MLP neurons of a small language model. Each row is named by its layer, matrix (gate and up: input weights) and neuron, and shows model dimensions 64-255. Each number is 500 + 50 x the weight over its row's rms, rounded and kept within 0 to 999. Numbers have three digits each. A neuron's up and down rows have the sign that makes its largest values positive.
After each neuron's rows, "fires in" lists the words (lower case) most often at its 100 highest values on Wikipedia text that the model never trained on.

L2.gate447:559531589481509448438555540434460447480522519501505466566518472606461541603486577608497529540481493526517454485486418567515482456383460503508488462534536579545471482425535467515488437470511457523549424463542481408506529528543453488518546467444562464586569507412386475445568445458499468462566453451451532459474534384467538586487436473505410532503569534558563492565487552499537536464483457534537561507600519604464484542481518540417438564511467463537573380447467440535440492554507550548453451564442493370517560550481505627475548525494486349546490457479479537428542471588471545454
L2.up447:510522521466462447487484484564517562507548488579484486375555479619374482486526566526511588526492599504538402499422545597591482459541479527473405471511449484503441520436465509483574411509452565503505444629494453390534438463526576510588531597393550542540524488388486500481594464516498529507475453444490442496459450407509544503489571523533476499423606501485587551597501562543565574583455534611519485536618479566448493511523548517536469557511460426503591465477485433468516443504512510490437508464469447516448510574514486562542482568454423541432425497486579538474444520609504467624
fires in: "of", "in", "from", "up", "outside"

L2.gate469:499569614465595489478501499493540541502607456560533615574533492522496350470600466536608483526589474491486421577498491531580533558497523616443531570418560523537516470416380417541491488478481492571543502493517514591514457525418416477522520479536590410524575471487589398474500431392528543506486555528466553503570476550468511468468530528437496505574546484516560613487470469446499528485504394552461518585473527550480469419392489554509488450558399540422507474478576515444474576510505460456502483634522522497467512451448544505480462538476501504547549484475522498534566533514409474515
L2.up469:498547570467490512544462462573480500445546503477440527589546503450515521581507466484488381519521542510423484521502467484513507563577479489425526564467399499557443500474401488460499489513499502582594460504505530543409490619482511500519499463472456437468511531470442471617505527517497427518581451563502454476537383409506464530521465536515477531521580525568518515525406539409516552416540511549421495544473492528482537480454494529568542569579470589499504490477478554553545517502482516508450526548434490500511497431513602521491515540462477477523496620480479497508426574449496485365
fires in: "of", "de", "team", "decision", "university", "relay"

L2.gate103:442498585521568457464465469544521499381404535406449527476618491529521501497474604474392510581462565421388558433530554551502553527565517555523500510511421506522478518508483472474479409545549429474541537511512560529454587539530569398549560441497486520517515467500525518474545505534511531492470598507510553535544477517609501551492453522581436540581477484448551469479446555527496428533493489577529387507470565506469522538441583473520513452547510510436536415565477553421510467532528462561545451532534535554464499622508529537393544435530508429554507382501548463481469552521480390554
L2.up103:480512547508495459427462391499492518442428557497567445490585567538564528480511525547524503493494523463431541407562527560532492506527480466446492501431412443510517458502530473437512461493425431502558554421493464489433547525598518428507453466517456461505467524463500483417507491488590508455421502460497418491515536513471564560457449548575483536474456515490548476562491531430576422493551542430479405528486520486528455505491529516510490410509386600516517435441486471540601489455517464575443511495552489592444533525499533658458464483478593511549470430518568441538478464523543570493
fires in: "of"

L2.gate501:470459608471539466489532536525468557479485581393448464408510560510478490591526527405465437499537545505525453581514511490465401477486520466489489500385500446515459507421523545483534450441498501568469570497543512546463496503467542449562538532476573448536538482526460494426572521513511537531497532455518511520485521391540599459527524593455476494461555366524515554487632464576479495543588489570469467528424525455528560500504371459478487531547512440591432501559459577491525534517492495552521489436458476525470529471444509445496458534473439495516657582451420460515487436484530508549
L2.up501:565467433455439498576575469401566608488534566479423453409541509515475494545565469515536571468504592442485480473554529454463360511517432539488527475575531464529532472550421519595433447583512525480428512533565511513542471537511526540551425547498467466479557418617496568481475498496497571475401510439460537512506505527490445439433569493466415431585499501527500527574471464539524506539505451588548471543497424546512522470537544426494513585514500444506483535472378536450501563455524547402549465409487462515456546462470500446555450537508527552450487518526496521552434423499493419501
fires in: "known", "since", "due", "of", "are", "is"

L2.gate212:449449545476542479492579476509465561436464511478526525460515503515509481562537471467315489539415563446520424553464525498540410526560547466477475489525518601593436529454414516493510497473438517634449438511537658521438484503483542545489539537464463388503520451508476477559515434433502550506565512553459519404491482547470530473614506520517601612553546433496562586559488550481486496509517473443522451536544530622417437545438568487551555505629542520508501416583482458499443512435569500506513482433555496513450520465515395415509529603503476503541540490493525490554442556447604505567
L2.up212:501576510513517484637525524569554478510568496609474488464509493482503456491510488492588531419622558557471470477491485487504453509524429365540477477543529511536486458477510649505540493467535416580583520485435477417492485521544561539558499433539484504464470568565520496461612504474530484465460530592454450391505527466461432450447512600540606547461555562469532481411477573548541511471558442514479561421568481541557456546486505460581563524536402470537540503421517427515519537515447495465483504436444443525488551451480504467447529497421479504445526559492354453537437502571453506478
fires in: "in", "for", "of", "about", "rudy"

L2.gate256:462461442430529473590576436475475470553378478487470372403442539434543535470519448412561545507449553543536478444476526474501383448494596547397563533503441555436484497399552521481518466512482542464521529549412473513532476492518536561526497533464454615502449463527473524424566469521497608572511472502536494508483484495557428494451445429448415435612449617586596487491527563454494574450466491488531473455445528582460515485502530429486440489570453469473566518530451532485427482457595503532629559492486509520515507576482414559566567504458566489468513433551401499434579522547436481484
L2.up256:464491471492519487568511449463466524477481483517581524513562489503521529592561410498430550551513590457628383495404596540448424473614437525473523509536599532526488510534410549485508399457454469514427509525611415457483464454384467583482583529462409548528499500413443543519443515527439508552467483490373553541461560473482459493379453498459445562504498528444502475566425533479500501461478531459498528579427448458437398450493534465490405533550483416527506446560522516498468473511384518590598594466494475508495399486424548523494552558442516515524482524553510539488498503586447512497
fires in: "american", "western", "northern", "canadian", "british", "national"

L2.gate249:578529424431522498457553452388552503381516537537509532480476439552504493488491514397440510506409559543441561486489549383557518455494552420443470481512536493535561451517543551559529510515411395526503495472549454455514563503490541554477503501546502441525451571457528541466486470475408518444442497569515436437566576497394488489422513492573517507523498514494476560542523510607469533563480471464546454494491466525478539529451469491506550428418492412429459579513517409473443463501488577538465573504556503526453537487586452469491476552460502520558546518475460512486513541482462445426
L2.up249:497485557538546543597578427460560500490569508537442512496449448541406547456480490483461486446437506546497548541483528493521525538487557454547422535492521550510587459441493412495602473501533496514504523499462530523459493520515444488401535516480420471506492403577462559519512483564526556554408554450451498564560434521512454502494549482509533537575479534499465520579406490523444507444536408528489455512491446519452484477502503545516535515483411428537517470512386477436502529537475552500514474550460564550475536466444455520551513482467499543557514419515428536510462497458466526482
fires in: "of"

L2.gate416:531494489508477522444421481482397422385530444500599487492529451520486493522474532585528514539474477462500452453463584510485519433578522471555455521512444512473584540541496522490451490551477426472487532499526338422511440534506403493521495476520515595528436578521447547408507397464423510576547549408574511521542535517491467575491450506522455511580540600463522417497528457544358516494510517465400489464498539516495467514493501449434518453451476491463466478477543437504549520507589517478559504549487503496471467463489432601438460493488502466471463385487465589539528458536467452490
L2.up416:565550504530503533469371475494479523426530450449549606446611560527354503445522534541515475527455457433452437548431580572562484489520499569501453543523417517443588533616563556482454521497496435470498509531578550460500440580476512422506572457455490500538516530384441479516537412536508578548461601452527494450454527494510528515457541517463551495516568504480478471519483447514468445608471447421494510526456501539458432525441551382519477493600489483452530468463490514518397487500502494558467461534511437530458473471401467524489495623495507584537472438430543527482534536486564473417
fires in: "of", "half", "entirely", "000"

L2.gate109:417440605495445472540409501539504560410501559567539560463567506584484438533562620514469458561454549470552500563409496517476550450524505469454506482513465556579487559400555541556466507554578496493495485571425584559484586428474449490553503454507505526403572537499486434532487420485509591570532421567536583468486535524517538486575510506496466438440563491512562500379477474433567519539504521459592534552563624494479486501537537506439482442506405491439517463459554486400504435530572502489482592547534510458571616497531359474534469520464477427470439554512563500483446531530516403485
L2.up109:644586520458558496540405388581524609471566553537498597474502467560463573501535467483495430457569521542529519459448505550464507525480449545494482520412421471468491469521483524517458371519475474444477541387490471482446496460528512484532480435548453458540528520438359556489493481498535516538481502535488529526484500615568509396439532521430473502505463469503478442551417441506467528581489469500515457532550535434508472478514506442545512477606465486586536368456487436563480450518536519373461439497546503482428466530555509537483507490515485472478468532512417502544557471483501465390
fires in: "of"

L2.gate578:485485459450529478488515442567534595570602443571423533570500373567437463551524476560465446482502511456433562462471564538450475600495494475444531524503488530475512545387432354497630463507529564590552515488520513441486493437395533495482522543549451441499528505389524375534431388528501533540406531538506416474524450521544384495521493504548563538488463520480500471552540561560458526566523538516638526632491462538461477481514560527463440569532485507523490566410490389422485474446483583528455501510478486432528502483503410484406542449564465526510568400450538436520507447478499508477
L2.up578:527489445429506537537565538528537536539518461484415490574470496539477507463476362560447354499478454541474515507403534550532525618481611478453459541470430550538454490464435422469542449562545468468598555504457468544569522501459524547439541483518538427447470570552505463536483538554490523617447480471451467494576440541503495472439507512481585514599468522471432484530555545511421582581553447474498512519518422521453549443495502500455378529531526424522499539426487479352463456475530534524513527572542521532498525532487419473428553450559507494588515453555433521484423442495571537464
fires in: "la", "de", "of", "du", "deaf"

L2.gate623:537571567461477550452439557436529409479523550551532496439484518429491518419482548498452535554385478468597511491397488448526524549517549566485517512516542486567523478440484402528454482528561402503463589454400572483515448523530453504565535534449492491493506493472518545476552515502492569523521545550588538583477489458546443499443429473458501430506508471509513454552466480607542530559606486427474383444549570565484598468452525515489583561543448510492528421530457512550566581556496532466546501560516505514486461433553408497492557485543386537578488480495441504500482450499454453416
L2.up623:546490443519472492517413457575609538466699578545465418450437483565499415404449498479537545529478450475531424478446461529526501521458565455509410481501469471557513459471563513514498501482538416532507526568462494498463562500547480542519499499408602521497466469426554531536523433449475513571509530513597501563532532441492494497567491553481537502485570530564544510473418447522511506524432507514506444535580529511531423466551561559464481414394424523373562545497556450529505430346490514403534535581481448481458514520506509444366511506541493416556562411479565467567484527513484498500
fires in: "of", "in"

L2.gate688:530491461504429590491446504533514543506500454489502457531446490524515509524556505548596491544510478471422523484425531508505395541558386543399609502557477469483508484482526472531522553571478497513514463536568478494426542433462496439555532490549502571540518421576520442541515567572455507523427568468486557536486459426519519464522473537519445570495475532549554518555528585490488452573443524539485445411530451599597463528579442513479471498494509561544473417448538522552514362464515571537523472599517456535512477486492491561534446463495611560536552542559513504415448466401458481394
L2.up688:578558556516564519458484594425465570524432406505448437437566519544488494470503484653517503367476488491521530546563544467497518506511542457537532488529589447580564528483404449469536451470497395488630504479472518376455500491499489470478465539521506407516571547454458443501530460498538513466511479445519615460400518518521531367514500468408467482494553435510537411457525493573612458505514473502530531520549490480483430500557448428531526507515555455476425557393486515496513480486548484513482471464532563488577498400490490499550467477495403511562505471439530518625488539572398557422
fires in: "played", "non", "never", "almost", "nearly", "playing"

L2.gate923:556505521495519532487549453422630529602450522595421498501518410502528481473537566454560510567506482409541500532527486528444514451491585544435429509441556468458587500439522530520537543543423407468413528470525419448435465431447528417521449582516417508488458483510588445476508385497573540550649591576504518472434420538406461484516503505497475578525480506524539469428583529469516530542514411523513592491514443492363394480571572488458449422406565455536515601522454451548505559503461513469540503550496436485545505431551448548546563569501462420494491461577566427498490488548414531457
L2.up923:533599536462560524452424466498539484449502503538406467571577512530512530376500510564512463518547553512598536621429480498454414507547505509512423379484459578462578495429439555566501447483492470497463552494597496474529502462451581434477526446517422489456419470488502518527469361554503479528510525494473420497495456606415464453520513492409417507541467450408427543442461567510567493541474471582498554485598579467383486444578542510454416429439569506499443518480488517458535565494468545480446548459525458485468535387471443505581513508506487467486504517503509515517499478478542444456
fires in: "of", "jr", "state", "s"

L2.gate260:508485562525591502460534563433493511475460543492472484474562497486466489494509569393509539481559487560481432455525420565492416540502451573518518529496542518511502449515587540554494575441566397568418429594486547438515485505537526532497471500500558431529508572517573490576503472408497470459562580426548450490469542585430490527497485485535491554428552495542581550539581616557564494659497565401498533585529550505441487515523514465559543467433470541495436528546474417527534509502589462597577470477453440524480476593509510524476520520498427551571509468501571488516543504441468516507
L2.up260:539462545434525484455455442514491481432501473452438450458583566532477522480489477501411483451457484465514477547456488480444545395482518521470390520417483485535526503475538490545482498503543500492406459477549579447542518566526361377569415583450568467473536547541512540508581482557476494495407552486391481504429506471470444509482456472471585513500437426540454472396511464522543455544564485505521429552504567560494522490455582482461555390482372455499458510505471463535477486455512497521487526457548553471426579540534482479480472475426447390477550524467537557542461464478567436458
fires in: "of", "from", "called", "known"

L2.gate559:495514564509553481433623430538379523405478447486555536537469556544501499515522517504479454581521499553568468600448491535472506528540504545434407435490478553560534516520468513475493416578484459497510467531599497481436548508539500536563557534528479464449479564519504478559544443479500468535539507577569493509414380561437541537503440606489442385410511576476591472501541517607562494487514528492521487569543513501433473477556512566404482464459503526509450353465556443475522435542558517552494454505510403496455504584468561550452515507584467561523500460585465502536518442601532432544
L2.up559:490432421445462521487461566566459469512466496487541543442456506441458440471529550492461525494567528465572507541461433539494546490520430549454557568481365563526483521413494551491568508507565577530485426495395534441570530551573474631630475500481524486478498561369558424481538549487443531400589522499399477436581493518537476505463463560613487507484511536559560488496470447563538631477536547407482502519604649600515581542557501445517493594459523598563510439453477495504550586490602472535475511473516533439528471436557491487466424590424538547501468462532512480391484470467647569492
fires in: "of", "old", "history", "from"